config = dict(
    num_key_value_heads=9,
    learning_rate=0.00141,
    lr_head=0.00809,
    final_lr_fraction=0.0,
)
MLP neurons of a small language model. Each row is named by its layer, matrix (gate and up: input weights) and neuron, and shows model dimensions 48-143. Each number is 50 + 15 x the weight over its row's rms, rounded and kept within 0 to 99. A neuron's up and down rows have the sign that makes its largest values positive.
After each neuron's rows, "fires after" lists the tokens most often just before its 100 highest values on Wikipedia text that the model never trained on.

L4.gate568:25 34 62 57 50 62 22 85 38 67 47 62 20 52 35 46 45 45 26 61 42 38 39 39 54 60 44 54 33 43 36 60 54 38 43 55 59 48 75 69 41 41 52 42 60 67 62 30 61 43 53 64 59 20 70 72 31 67 51 39 68 64 56 44 77 64 62 77 38 44 55 79 53 52 32 39 66 76 61 75 74 50 67 45 46 58 63 44 56 43 57 48 26 62 68 47
L4.up568:37 52 69 56 74 40 67 56 54 61 64 38 57 60 59 60 43 35 23 51 42 63 72 47 23 64 52 54 61 60 40 74 71 25 67 31 41 54 51 57 33 37 67 11 63 51 68 69 73 38 54 43 54 41 32 52 56 79 55 63 56 59 40 19 58 63 35 38 60 50 41 54 43 63 65 47 99 48 24 62 65 37 45 44 62 59 72 41 62 52 47 76 41 60 37 29
fires after: "s", "S"

L5.gate30:40 48 27 43 37 58 49 51 75 69 56 48 73 67 46 37 74 55 43 62 65 55 49 22 60 79 44 42 24 54 34 25 25 66 55 63 40 37 59 65 65 54 65 25 35 47 29 28 40 35 61 28 35 46 40 63 74 38 22 51 48 47 56 32 67 78 53 52 15 54 73 48 43 42 62 50 38 62 35 63 54 30 47 35 24 36 40 25 44 42 65 47 62 27 50 29
L5.up30:53 69 55 36 45 35 39 43 61 75 40 41 85 38 63 49 50 32 40 50 66 22 46 36 33 53 73 34 59 61 41 45 54 50 43 43 69 66 57 87 37 65 55 42 30 37 65 45 58 53 50 91 62 62 38 54 28 43 37 46 55 46 37 38 82 25 39 47 41 49 45 57 44 44 53 91 51 52 35 78 63 37 54 41 47 60 26 66 49 50 64 38 66 39 12 28
fires after: " ", " the"

L4.gate82:73 52 47 35 50 60 33 70 55 67 44 76 64 54 55 52 36 52 69 48 88 57 52 78 50 68 45 26 39 40 46 72 36 54 30 42 59 72 59 52 70 43 12 42 56 44 33 28 56 28 64 41 37 41 66 41 47 44 18 27 34 55 43 57 50 32 34 43 52 73 39 50 36 22 57 62 69 71 54 68 50 52 62 44 44 60 48 36 45 48 75 65 27 34 37 53
L4.up82:73 59 49 42 54 64 41 86 61 13 66 85 43 66 23 39 22 28 70 28 72 54 65 58 29 75 35 48 38 36 51 56 58 40 28 28 49 50 29 55 56 60 28 49 47 55 51 49 39 30 49 56 25 33 49 51 24 50 21 46 49 72 48 72 30 35 58 45 59 56 36 28 61 48 48 50 76 46 69 64 64 61 71 55 50 63 35 55 55 47 41 65 19 51 37 32
fires after: "\n", ")"

L5.gate403:59 39 46 78 32 39 62 38 75 59 36 77 39 58 81 63 39 47 58 45 70 42 16 36 56 49 30 56 63 54 68 39 00 43 48 60 41 36 56 53 35 62 26 37 62 60 39 56 62 57 43 53 41 46 71 36 69 67 59 58 32 53 30 43 36 56 48 55 19 47 32 44 33 68 43 60 67 43 35 45 19 45 61 52 58 52 52 70 52 11 46 67 25 64 39 57
L5.up403:49 35 31 62 51 44 53 48 57 60 40 74 65 50 45 73 50 73 60 40 51 89 23 54 54 39 03 55 43 58 69 27 47 58 48 70 43 44 78 54 47 64 54 40 70 57 54 46 31 29 51 54 72 39 54 46 47 58 58 51 44 49 44 61 42 52 77 69 45 14 26 26 31 70 54 44 80 31 40 51 53 49 48 42 46 47 57 56 61 40 49 60 26 41 67 28
fires after: " ", " (", ",", " pre"

L4.gate362:40 52 55 22 53 18 49 49 71 49 46 53 66 40 40 51 42 40 61 46 43 40 65 50 40 46 40 33 30 46 64 36 36 48 45 49 60 67 65 64 22 46 66 54 61 60 40 77 35 62 43 50 37 50 68 30 50 54 37 43 37 60 80 26 55 56 35 66 28 31 48 74 42 53 12 53 53 26 32 57 40 38 70 33 55 73 52 44 00 48 45 39 51 65 29 26
L4.up362:47 39 60 07 38 61 51 53 46 54 83 73 62 46 74 82 46 48 61 31 39 46 55 60 41 48 47 38 60 34 44 46 57 56 49 32 71 44 47 32 41 45 64 41 72 60 42 35 70 35 67 55 46 39 41 83 71 60 48 51 54 45 57 34 46 31 42 54 21 24 50 45 57 43 37 60 55 39 42 47 71 21 50 69 68 37 28 56 22 53 45 48 56 34 33 43
fires after: " ", ",", "1", "5", "0"

L3.gate470:43 57 57 60 54 75 74 61 62 48 59 49 29 29 78 57 50 46 67 66 56 60 67 47 46 59 29 57 72 70 24 46 64 31 45 48 65 66 54 57 36 37 75 46 40 62 23 42 33 67 56 54 30 57 63 77 26 52 67 43 39 74 52 71 54 45 36 56 30 68 73 51 45 52 42 34 50 52 54 18 51 44 63 63 51 38 86 71 75 37 78 61 61 76 10 49
L3.up470:37 59 51 17 66 57 92 41 44 37 49 35 72 49 32 51 47 81 50 52 62 32 73 57 47 44 35 60 38 45 37 49 24 40 57 39 44 60 57 54 66 57 39 49 61 65 43 61 55 79 39 51 35 61 44 50 63 55 68 64 39 68 32 53 60 52 20 63 30 53 28 72 49 59 39 39 25 58 64 76 00 34 49 72 46 31 57 57 75 36 57 28 30 44 31 38
fires after: "0", "9", "8"

L5.gate95:43 50 64 62 49 49 22 53 46 38 60 54 43 22 39 54 39 50 32 66 26 61 57 39 59 29 25 39 85 59 22 32 35 50 46 63 64 40 57 51 58 35 62 70 63 39 61 32 71 24 62 35 32 52 35 72 31 44 49 50 58 50 40 68 51 48 56 56 64 43 11 49 39 37 43 43 63 72 58 69 49 43 42 51 37 55 40 48 57 42 45 40 71 45 47 52
L5.up95:59 26 39 36 72 56 43 55 65 55 44 46 50 53 61 38 30 61 28 67 44 53 42 54 55 74 41 59 52 28 29 49 30 23 52 64 58 49 63 73 66 35 37 44 43 32 63 48 57 34 61 60 46 60 36 53 64 43 76 54 61 71 33 42 63 46 41 62 52 50 67 47 47 62 19 48 47 56 20 49 49 45 37 32 57 70 24 70 39 55 62 60 49 27 34 58
fires after: "s", "E", "S", " ", " S"

L5.gate286:50 42 65 65 34 50 76 23 25 36 73 43 56 64 27 70 50 60 87 44 35 64 61 56 12 60 45 57 51 73 37 71 46 50 67 58 45 41 46 35 81 34 56 39 32 47 47 44 67 59 56 51 52 34 37 62 59 67 52 53 38 65 63 81 66 64 37 59 43 57 65 46 22 49 29 72 40 48 25 64 74 31 24 55 23 42 34 48 51 67 40 50 57 40 55 70
L5.up286:69 59 37 57 55 56 63 45 87 52 45 40 70 68 52 57 63 37 73 33 47 60 36 49 53 29 43 38 39 56 39 77 50 64 41 58 74 51 60 75 59 57 39 56 31 45 54 30 38 43 74 72 69 40 33 67 55 52 28 50 55 72 65 37 62 32 12 59 68 70 59 71 41 38 24 47 25 35 40 57 44 53 37 65 51 32 64 41 49 37 51 40 53 29 45 53
fires after: " "

L5.gate554:67 77 65 41 46 55 39 47 43 53 36 31 37 51 62 00 75 74 43 75 50 41 36 58 72 50 60 53 55 51 44 48 30 10 64 54 67 60 58 53 52 35 63 35 57 43 57 33 67 52 56 74 65 51 50 20 47 63 63 64 32 59 38 51 62 62 43 47 35 48 55 63 61 41 48 28 51 37 55 67 37 69 60 47 56 49 66 55 41 25 59 58 49 56 55 69
L5.up554:31 46 37 30 39 49 27 63 64 45 63 59 40 53 34 50 62 32 34 83 69 54 51 53 40 43 45 77 34 78 30 36 38 43 31 40 53 73 55 38 64 63 52 28 43 51 75 33 63 39 73 44 80 51 47 34 55 66 90 40 58 73 40 52 39 65 43 49 40 29 35 44 50 62 34 47 36 24 33 67 47 61 39 30 60 44 50 58 58 50 36 41 47 31 43 32
fires after: " ", "9", " of", "s"

L7.gate386:71 58 39 36 70 55 25 36 52 49 54 65 65 71 25 81 80 75 57 23 71 19 72 45 73 30 66 63 64 59 33 52 52 53 49 17 54 59 39 44 78 67 45 43 54 38 29 77 39 20 42 35 50 76 62 69 62 54 35 64 44 46 49 47 61 90 45 62 32 49 19 49 60 43 61 52 65 52 24 43 53 67 45 37 53 46 64 22 75 25 54 33 54 69 71 46
L7.up386:37 61 44 42 29 46 58 24 72 51 46 62 49 56 77 54 24 31 43 48 32 49 38 38 55 46 76 50 31 62 29 36 37 34 52 27 63 56 35 47 36 56 61 81 44 61 53 32 51 47 47 68 37 31 43 27 53 46 67 50 55 32 42 50 46 53 45 32 47 60 51 52 53 61 47 67 23 32 41 56 52 26 53 49 43 42 61 47 63 61 13 69 65 22 43 60
fires after: " ", " |"

L5.gate438:20 42 55 48 48 68 51 22 71 64 47 32 57 52 53 35 52 44 44 47 42 31 54 38 57 29 48 51 34 53 43 33 43 31 67 68 40 41 90 64 56 30 62 82 48 63 35 45 45 47 57 62 40 43 38 49 49 60 81 33 27 43 66 64 54 61 27 87 25 29 62 76 31 35 62 53 59 45 73 25 31 25 59 08 42 78 40 54 60 56 32 47 57 66 30 37
L5.up438:42 47 75 35 53 39 68 50 48 53 32 56 62 38 27 58 29 39 67 55 72 52 18 35 51 63 29 50 68 61 48 63 60 48 76 56 25 50 14 41 57 48 45 86 51 48 38 58 67 48 34 43 56 48 29 77 53 20 44 56 64 46 48 38 45 75 48 75 33 62 74 29 47 27 21 53 27 50 51 58 51 77 57 50 25 44 49 47 45 73 52 29 58 55 40 40
fires after: "9", " in", " La", "0", " Le", " por"

L5.gate636:65 31 65 40 35 50 46 59 37 63 49 27 32 50 49 32 64 44 63 52 52 87 57 38 35 63 49 41 47 74 88 74 22 73 48 50 44 69 33 23 48 49 36 37 85 19 45 27 65 46 56 45 54 55 41 38 34 46 37 61 64 51 28 31 32 24 48 47 55 42 34 74 54 79 34 34 64 69 14 33 52 50 45 40 47 60 50 46 33 57 44 43 32 53 27 31
L5.up636:43 69 62 82 55 37 60 74 31 23 91 54 56 47 40 80 17 44 72 35 53 40 45 61 56 49 59 62 16 43 29 46 62 60 27 50 39 40 51 39 39 61 44 41 49 59 43 58 55 59 69 38 55 53 86 51 60 66 19 37 31 72 80 75 48 41 50 64 35 63 54 44 42 66 57 58 53 53 35 68 67 48 50 54 57 34 63 42 49 81 39 46 61 77 59 57
fires after: "\n", "s", "4"

L5.gate450:49 64 53 58 50 65 66 30 43 28 37 39 61 48 83 67 51 28 44 56 50 37 59 28 49 48 58 36 54 70 49 54 71 38 25 32 41 58 67 52 48 51 95 84 58 57 54 63 56 66 55 32 63 54 34 76 65 11 53 54 54 44 41 43 47 58 63 59 28 35 53 41 77 44 62 54 10 26 37 38 29 65 37 57 65 38 52 62 50 53 64 57 44 69 79 47
L5.up450:56 40 31 46 32 55 59 20 53 64 54 65 42 30 55 09 60 42 44 28 31 36 33 45 49 51 32 75 30 36 56 18 51 28 50 34 47 52 34 56 44 54 43 51 41 50 67 74 35 42 90 41 58 54 51 37 27 54 85 47 41 74 56 61 69 40 34 51 44 50 51 47 43 25 38 53 60 67 65 51 72 43 73 25 48 69 71 48 75 29 39 45 50 25 40 46
fires after: ",", ":", " $", "1", "8"

L4.gate55:37 49 27 70 63 44 74 68 60 45 44 34 64 46 37 63 34 82 59 72 47 63 65 55 35 66 58 30 49 72 64 44 36 60 43 36 13 49 60 51 66 36 59 44 45 54 51 67 85 35 38 59 29 41 53 56 27 49 76 52 45 58 44 32 48 87 35 64 63 45 54 42 49 40 44 58 41 67 20 67 48 57 23 43 18 41 66 43 74 66 58 38 42 52 57 50
L4.up55:62 59 79 37 42 69 33 66 36 82 32 86 58 53 54 23 49 38 70 47 65 63 19 57 78 57 47 70 26 58 43 54 73 35 49 58 69 57 61 58 69 51 81 32 55 62 75 53 60 59 54 54 72 48 72 33 63 56 37 38 36 55 38 51 58 65 37 39 37 61 32 58 45 44 57 18 48 51 51 31 46 64 56 54 54 54 49 68 23 59 25 75 68 33 53 22
fires after: "s", "7", "0", "5", "it", "ll"

L7.gate555:45 61 45 36 50 23 17 34 56 58 51 23 60 70 43 34 67 58 34 26 61 52 73 44 37 37 51 51 42 42 49 53 36 67 54 43 61 61 61 56 48 71 58 28 62 48 55 53 60 54 61 32 29 61 37 37 87 25 76 36 22 14 45 52 77 34 39 44 49 36 55 64 42 70 50 55 80 50 54 40 45 44 40 35 52 34 37 49 00 40 53 29 47 67 38 42
L7.up555:69 48 70 50 85 48 53 29 40 51 39 65 61 56 46 54 51 62 67 39 70 43 61 43 46 78 68 59 64 17 50 51 71 31 27 24 74 50 61 63 64 51 72 34 34 69 57 27 73 60 57 64 61 56 37 41 67 40 47 49 41 34 32 46 52 42 42 46 81 60 57 65 54 42 44 55 40 28 49 46 52 58 58 54 58 84 53 67 57 20 38 72 36 58 65 37
fires after: "0", "1", " –", " ", " medal", "med"

L7.gate467:50 40 53 52 62 36 41 41 32 66 65 27 76 48 45 56 48 43 45 55 79 55 41 44 58 66 51 54 42 70 67 49 44 44 66 73 25 51 53 40 77 26 66 60 16 44 73 69 46 49 51 60 46 40 54 62 28 49 51 54 57 40 71 13 41 67 68 37 32 48 67 56 36 63 47 75 65 39 37 47 71 55 53 49 43 49 62 31 56 23 70 31 23 45 33 54
L7.up467:35 40 31 59 60 34 50 59 37 39 27 29 44 58 62 59 70 52 67 56 62 68 77 68 52 64 79 50 96 62 52 46 53 38 53 49 38 48 54 42 66 50 51 44 55 36 62 67 64 70 62 53 44 64 56 55 51 45 48 45 51 09 38 43 34 27 49 40 42 68 48 41 44 35 52 85 22 33 33 76 45 82 33 57 43 40 65 44 27 62 47 45 64 20 54 44
fires after: "9", "0", "8", "1"

L5.gate210:68 55 60 34 67 51 62 32 65 74 50 55 74 28 41 50 33 26 69 58 60 53 81 48 41 62 56 45 53 59 55 71 40 51 48 61 38 49 66 46 31 68 48 60 52 49 68 38 42 62 54 37 62 35 36 68 57 23 22 51 72 83 62 79 40 31 68 19 35 50 66 55 51 72 35 57 43 16 36 44 46 46 57 35 63 46 49 53 61 59 89 52 59 52 33 53
L5.up210:42 41 47 63 55 29 37 65 39 38 51 47 48 43 47 42 43 32 55 20 49 48 36 51 45 33 63 70 58 47 42 44 89 17 35 53 62 31 48 67 47 37 59 53 29 48 56 49 42 80 45 73 47 64 41 43 48 52 29 40 67 21 52 40 50 33 59 38 37 52 43 48 47 36 55 58 66 45 75 24 39 49 75 27 59 46 65 48 46 68 47 60 43 43 32 20
fires after: "0", "9", "8"

L4.gate391:22 21 59 54 65 28 26 71 69 48 75 54 59 43 62 46 40 55 68 37 35 53 35 40 48 70 70 67 60 53 57 35 43 48 70 49 57 84 80 74 63 44 47 41 65 65 52 40 65 55 58 57 54 26 67 42 51 52 50 63 43 72 37 64 58 48 41 40 52 55 23 35 24 43 37 20 29 67 26 54 68 37 21 64 56 31 51 11 49 62 41 66 48 52 59 69
L4.up391:67 65 61 63 75 27 37 80 43 68 73 70 58 43 75 59 40 77 65 28 43 34 35 52 56 48 62 52 63 66 60 14 51 29 29 48 22 49 82 37 51 61 65 35 44 50 46 47 71 26 45 58 61 35 47 30 62 47 16 70 20 58 85 73 48 50 25 48 48 53 54 63 66 50 42 36 52 75 56 63 80 56 38 45 58 14 34 52 63 31 28 27 64 63 43 62
fires after: "s"

L5.gate196:54 23 45 42 39 39 46 25 54 25 51 53 56 55 40 56 37 31 65 49 43 49 79 55 58 62 29 59 55 29 65 35 43 27 67 68 56 61 50 46 58 50 46 29 54 22 42 72 69 48 34 44 60 09 65 63 73 36 56 61 81 56 48 59 45 70 45 57 51 45 54 67 30 29 54 80 36 34 67 38 44 51 37 57 39 46 33 80 36 57 11 29 58 79 66 37
L5.up196:54 70 43 27 18 56 49 65 66 52 17 47 30 63 29 36 32 46 32 37 52 71 34 30 58 67 31 42 44 79 37 72 69 50 32 77 65 31 81 50 50 54 31 52 50 38 39 41 69 46 47 24 50 50 44 72 45 61 63 29 39 71 61 53 64 62 33 67 72 51 39 52 49 36 33 57 36 46 42 46 68 63 44 59 52 76 52 70 29 58 33 56 42 35 48 85
fires after: "1", "2", "4", "3", "0", "5"

L5.gate94:35 54 62 38 47 39 38 66 58 40 51 60 43 46 76 33 46 47 40 64 55 29 35 56 60 73 59 59 42 36 76 64 42 49 59 49 52 76 62 71 51 51 90 55 31 43 63 43 64 71 37 46 67 61 53 68 58 46 70 58 40 23 23 36 30 70 67 71 38 42 42 47 73 37 75 71 31 70 47 49 47 34 60 65 49 56 41 22 50 37 51 56 42 53 56 50
L5.up94:67 57 65 59 47 64 72 39 26 57 24 48 44 44 61 34 65 56 46 34 46 40 47 58 48 57 50 59 33 65 62 71 60 51 51 70 50 73 74 45 28 56 44 21 47 71 29 54 32 67 55 37 57 49 54 39 40 49 26 49 50 42 22 52 08 25 40 51 24 42 39 66 47 20 31 50 57 56 66 66 38 45 54 49 61 51 10 39 46 26 82 58 31 49 45 33
fires after: " |", "---|---|---|---|", "5", " —"

L5.gate144:48 58 44 60 36 58 41 44 52 62 46 47 53 50 23 74 65 85 27 29 54 56 57 80 74 65 50 40 55 45 57 65 33 76 59 51 68 45 59 49 44 60 63 70 71 37 41 80 39 57 61 60 43 39 51 66 50 38 45 42 48 07 54 38 53 42 41 50 50 48 42 82 38 54 57 46 50 53 48 48 65 25 74 38 45 47 49 37 31 32 61 49 42 35 18 40
L5.up144:51 58 72 49 69 43 67 69 45 37 49 28 68 54 51 58 39 66 60 50 29 29 46 43 79 41 46 48 63 49 64 49 55 62 28 45 39 64 20 60 69 36 65 34 33 46 46 52 57 55 45 65 25 93 26 58 46 19 38 34 66 71 55 44 42 56 54 85 53 57 60 64 54 69 43 64 39 50 36 55 65 74 41 24 55 58 39 55 55 34 51 25 77 58 49 38
fires after: " ", " C", " D", " p"

L5.gate638:44 33 50 47 54 49 78 63 30 45 49 77 59 43 37 57 38 24 51 57 61 74 66 29 44 63 36 52 56 80 42 68 37 87 40 24 39 34 75 42 64 56 34 68 46 61 25 49 40 46 63 45 48 38 71 30 55 68 35 59 40 69 63 57 49 59 67 11 44 42 47 67 61 56 47 60 50 50 38 64 53 57 58 58 52 49 43 46 44 90 82 43 56 34 38 32
L5.up638:58 41 60 51 75 37 49 58 72 29 61 36 49 47 56 51 67 55 58 57 41 70 54 39 53 12 46 35 35 66 26 50 66 54 32 64 65 49 97 52 54 54 35 82 39 41 41 64 50 44 63 24 27 55 64 62 32 32 46 59 33 32 71 80 57 35 64 38 53 62 33 45 39 49 48 49 84 42 68 61 28 53 42 46 76 20 56 24 59 65 64 35 42 53 44 58
fires after: ".", "\n", "=="

L5.gate231:35 54 48 49 36 32 55 38 58 59 29 67 39 25 38 76 36 46 76 84 65 51 57 38 60 42 53 61 46 41 37 52 43 60 30 83 43 49 62 39 63 26 41 65 47 37 60 51 41 65 47 40 73 54 59 67 48 32 65 55 44 49 88 37 70 58 57 68 44 32 52 58 76 49 33 69 57 42 69 49 63 70 78 54 46 63 44 78 38 57 46 47 85 74 47 34
L5.up231:45 44 23 37 67 45 74 48 64 59 40 38 79 27 58 50 41 34 33 66 73 34 24 28 32 42 66 50 49 30 58 62 46 66 70 41 37 50 48 52 40 33 39 66 54 67 62 40 54 51 41 30 27 48 46 55 50 50 65 52 16 58 43 57 70 51 53 52 68 23 89 63 23 29 35 60 32 54 38 76 35 33 45 63 76 52 68 51 43 53 20 32 28 74 50 40
fires after: "0", "9", "5", "8", "4", "6"

L7.gate480:56 43 55 67 29 69 65 34 43 48 75 80 48 45 60 31 57 31 36 58 31 65 61 74 27 49 56 56 63 43 71 29 36 49 66 35 44 68 69 27 47 46 68 53 48 19 29 48 55 37 68 17 73 56 73 56 79 43 44 50 34 33 58 64 53 57 61 65 45 59 65 64 72 33 57 52 61 66 58 47 66 36 52 59 44 40 52 37 65 31 53 23 57 56 55 43
L7.up480:49 54 46 58 54 76 34 66 57 56 53 45 64 68 60 71 67 67 34 52 64 19 41 52 49 71 46 59 70 38 60 45 50 54 62 68 64 37 77 48 57 26 57 57 56 73 58 44 49 32 23 62 23 41 34 48 37 30 77 55 46 51 51 42 45 43 36 56 52 59 28 35 34 52 47 60 58 84 45 29 23 71 82 48 67 57 41 40 38 76 59 73 23 40 35 36
fires after: " |", " "

L4.gate25:47 45 64 27 36 32 57 62 55 70 64 51 62 52 88 71 71 37 21 35 61 69 32 36 58 55 36 70 53 47 29 27 30 46 37 65 42 61 46 30 65 68 37 53 47 30 46 40 49 07 54 38 43 42 31 60 58 59 25 59 39 62 43 55 55 43 47 35 38 43 67 41 15 53 53 46 58 71 42 58 67 57 59 46 44 30 72 45 46 60 76 27 52 59 28 82
L4.up25:45 43 61 67 60 53 67 82 64 54 86 31 37 73 61 77 54 48 51 46 63 36 52 74 58 75 45 49 57 46 49 42 52 55 78 24 35 60 60 55 63 32 25 47 45 61 82 40 63 38 26 50 55 76 52 73 36 65 72 61 49 56 60 32 62 32 80 67 86 56 27 40 27 52 36 45 49 57 27 65 65 34 48 37 60 30 57 68 67 56 66 53 51 50 37 56
fires after: "s", " S", "-", "S", " re", " F"

L7.gate168:32 47 65 50 52 61 54 40 28 46 41 54 42 64 42 69 57 57 49 59 47 55 47 41 63 41 55 41 84 45 75 73 29 49 64 53 65 48 56 69 47 57 45 60 45 47 41 38 65 53 77 25 36 47 73 57 68 36 67 46 17 44 52 43 46 53 69 42 37 53 49 69 57 53 54 52 78 59 21 53 54 62 50 76 61 57 78 28 36 44 58 80 52 70 61 48
L7.up168:49 22 34 26 61 69 33 47 25 73 48 56 48 40 34 70 58 82 42 31 73 56 51 49 47 50 48 84 61 26 61 54 33 46 68 65 36 49 46 53 57 69 48 48 47 31 38 69 52 42 54 68 37 27 41 31 74 55 58 37 49 60 59 59 34 52 41 23 20 40 46 37 57 52 60 49 57 50 75 70 28 43 46 56 64 29 85 43 66 36 52 46 44 42 65 43
fires after: " ", "(", "_{", " T", " (", "["

L5.gate383:37 38 54 34 67 29 37 72 63 63 71 38 35 73 56 59 71 62 51 66 52 75 46 79 41 53 51 66 48 58 48 43 31 53 36 40 60 59 46 61 52 40 57 55 64 21 50 40 46 26 60 42 36 58 51 76 39 54 55 36 51 53 19 70 68 62 78 64 45 56 63 53 38 53 51 41 50 70 22 90 82 74 37 64 32 47 46 33 45 20 59 36 77 38 71 62
L5.up383:59 57 49 50 65 42 63 41 18 62 67 66 44 20 75 51 52 63 66 47 45 45 60 65 43 34 74 25 50 39 26 43 55 34 60 47 50 60 52 22 33 53 51 32 47 57 53 52 58 51 58 26 48 46 59 47 44 50 40 52 54 57 35 66 32 43 37 64 38 47 46 83 56 68 48 49 50 40 58 84 69 69 67 64 49 39 74 54 54 52 54 44 69 99 28 39
fires after: "s", " S", "S"

L4.gate163:59 55 55 45 62 58 49 54 43 42 46 25 31 49 35 54 55 48 33 73 39 71 36 49 36 37 41 23 57 30 49 77 55 65 61 71 40 43 58 50 32 52 40 44 67 41 30 36 48 22 42 85 59 53 48 40 46 37 62 35 63 33 67 75 36 57 47 46 56 51 22 51 17 33 40 40 52 67 53 41 65 72 36 53 52 41 38 35 36 38 67 59 45 27 47 50
L4.up163:67 34 42 60 62 60 48 59 60 46 50 42 22 72 69 72 46 63 26 62 40 90 44 48 41 43 56 49 45 66 39 71 43 65 69 52 52 47 45 53 64 56 55 61 45 47 49 48 60 43 42 40 62 49 57 55 50 48 43 41 43 29 53 30 26 70 49 19 35 43 34 37 29 46 32 29 36 43 58 64 68 45 23 31 65 68 31 29 35 47 56 68 46 15 48 63
fires after: "s", "D", "S", "k", "t"

L5.gate249:42 56 59 80 56 45 35 20 10 59 38 36 48 52 56 55 79 56 65 54 32 49 51 48 75 47 45 47 41 47 33 63 55 31 52 58 39 42 67 77 37 60 63 54 39 53 34 55 27 26 59 33 63 35 34 68 62 48 46 62 44 55 58 24 62 80 36 38 37 59 53 61 15 50 50 64 36 73 48 68 65 28 62 63 27 09 37 46 57 25 51 48 51 41 70 72
L5.up249:44 53 56 73 31 45 43 63 68 44 54 62 56 55 49 44 26 28 28 51 58 46 38 45 51 81 60 59 52 48 60 34 69 25 87 53 37 70 48 56 45 33 62 51 57 63 71 69 74 59 56 75 44 34 50 34 41 60 58 55 53 39 10 34 13 70 56 62 41 31 68 56 56 51 46 53 53 28 80 45 32 62 45 35 40 43 57 50 61 47 52 52 40 48 45 53
fires after: " ", " re", " con"

L3.gate27:32 69 30 38 48 40 32 66 41 56 37 34 44 58 37 53 66 61 60 53 63 44 42 33 47 26 59 39 65 57 57 37 07 35 54 60 51 64 54 40 40 40 76 59 52 23 51 53 41 30 52 41 68 93 44 61 52 45 45 34 42 34 66 53 35 67 72 58 28 54 36 77 53 53 55 40 68 46 51 29 68 65 72 59 54 78 45 54 16 42 32 59 43 74 45 44
L3.up27:49 65 19 51 62 62 54 65 40 40 53 67 61 71 42 45 08 39 71 70 47 56 62 63 57 31 40 45 32 43 47 52 61 39 64 43 66 41 46 63 20 63 73 47 34 50 18 49 56 65 52 32 50 53 40 56 59 66 38 13 71 31 87 45 70 83 67 63 75 41 47 51 59 49 65 34 45 19 29 67 49 59 64 41 57 31 57 40 54 32 46 55 37 29 55 43
fires after: "\n"

L4.gate356:24 54 57 32 38 70 24 31 63 60 35 41 38 41 66 48 78 50 26 45 39 54 77 44 57 45 30 44 31 38 45 48 36 49 89 61 57 53 63 37 54 61 51 51 59 54 31 72 40 61 56 33 54 97 45 47 32 55 56 53 62 33 31 49 42 45 59 55 37 70 18 55 39 61 42 55 54 42 40 61 42 68 45 47 43 50 73 49 34 61 45 39 42 54 69 60
L4.up356:68 36 58 42 70 27 72 52 61 47 47 64 73 30 21 59 20 71 29 56 62 30 32 33 57 61 52 46 42 61 48 58 25 36 82 24 63 72 58 69 54 79 54 55 36 47 49 56 64 25 38 61 42 33 61 70 45 46 57 38 45 72 38 59 31 53 63 51 65 84 34 57 18 53 47 57 57 73 76 78 48 30 62 57 58 36 53 52 48 38 47 56 63 40 58 81
fires after: "–", "D", " C", " Al", "S", " "

L3.gate0:68 47 60 50 41 57 36 74 49 42 57 54 61 58 63 37 50 31 38 52 63 56 55 59 79 49 72 57 50 45 27 46 60 61 81 38 58 50 87 57 67 05 52 71 49 75 57 58 91 48 65 69 51 55 62 47 48 59 55 48 54 26 79 29 50 94 67 58 73 34 60 45 79 23 52 37 47 65 56 61 12 73 55 31 50 72 41 36 37 53 51 85 58 32 40 70
L3.up0:43 63 53 56 36 55 62 55 46 45 67 66 35 47 40 35 79 65 64 33 51 64 40 54 36 52 60 49 79 66 31 33 33 70 37 74 51 46 59 55 41 65 72 44 62 90 39 37 66 43 55 27 43 29 45 48 88 39 33 37 60 38 61 77 61 38 52 64 29 54 37 55 58 54 29 45 34 48 57 45 63 68 46 71 63 73 35 42 30 61 18 49 53 27 59 42
fires after: "0", "7", "1", "9", "5"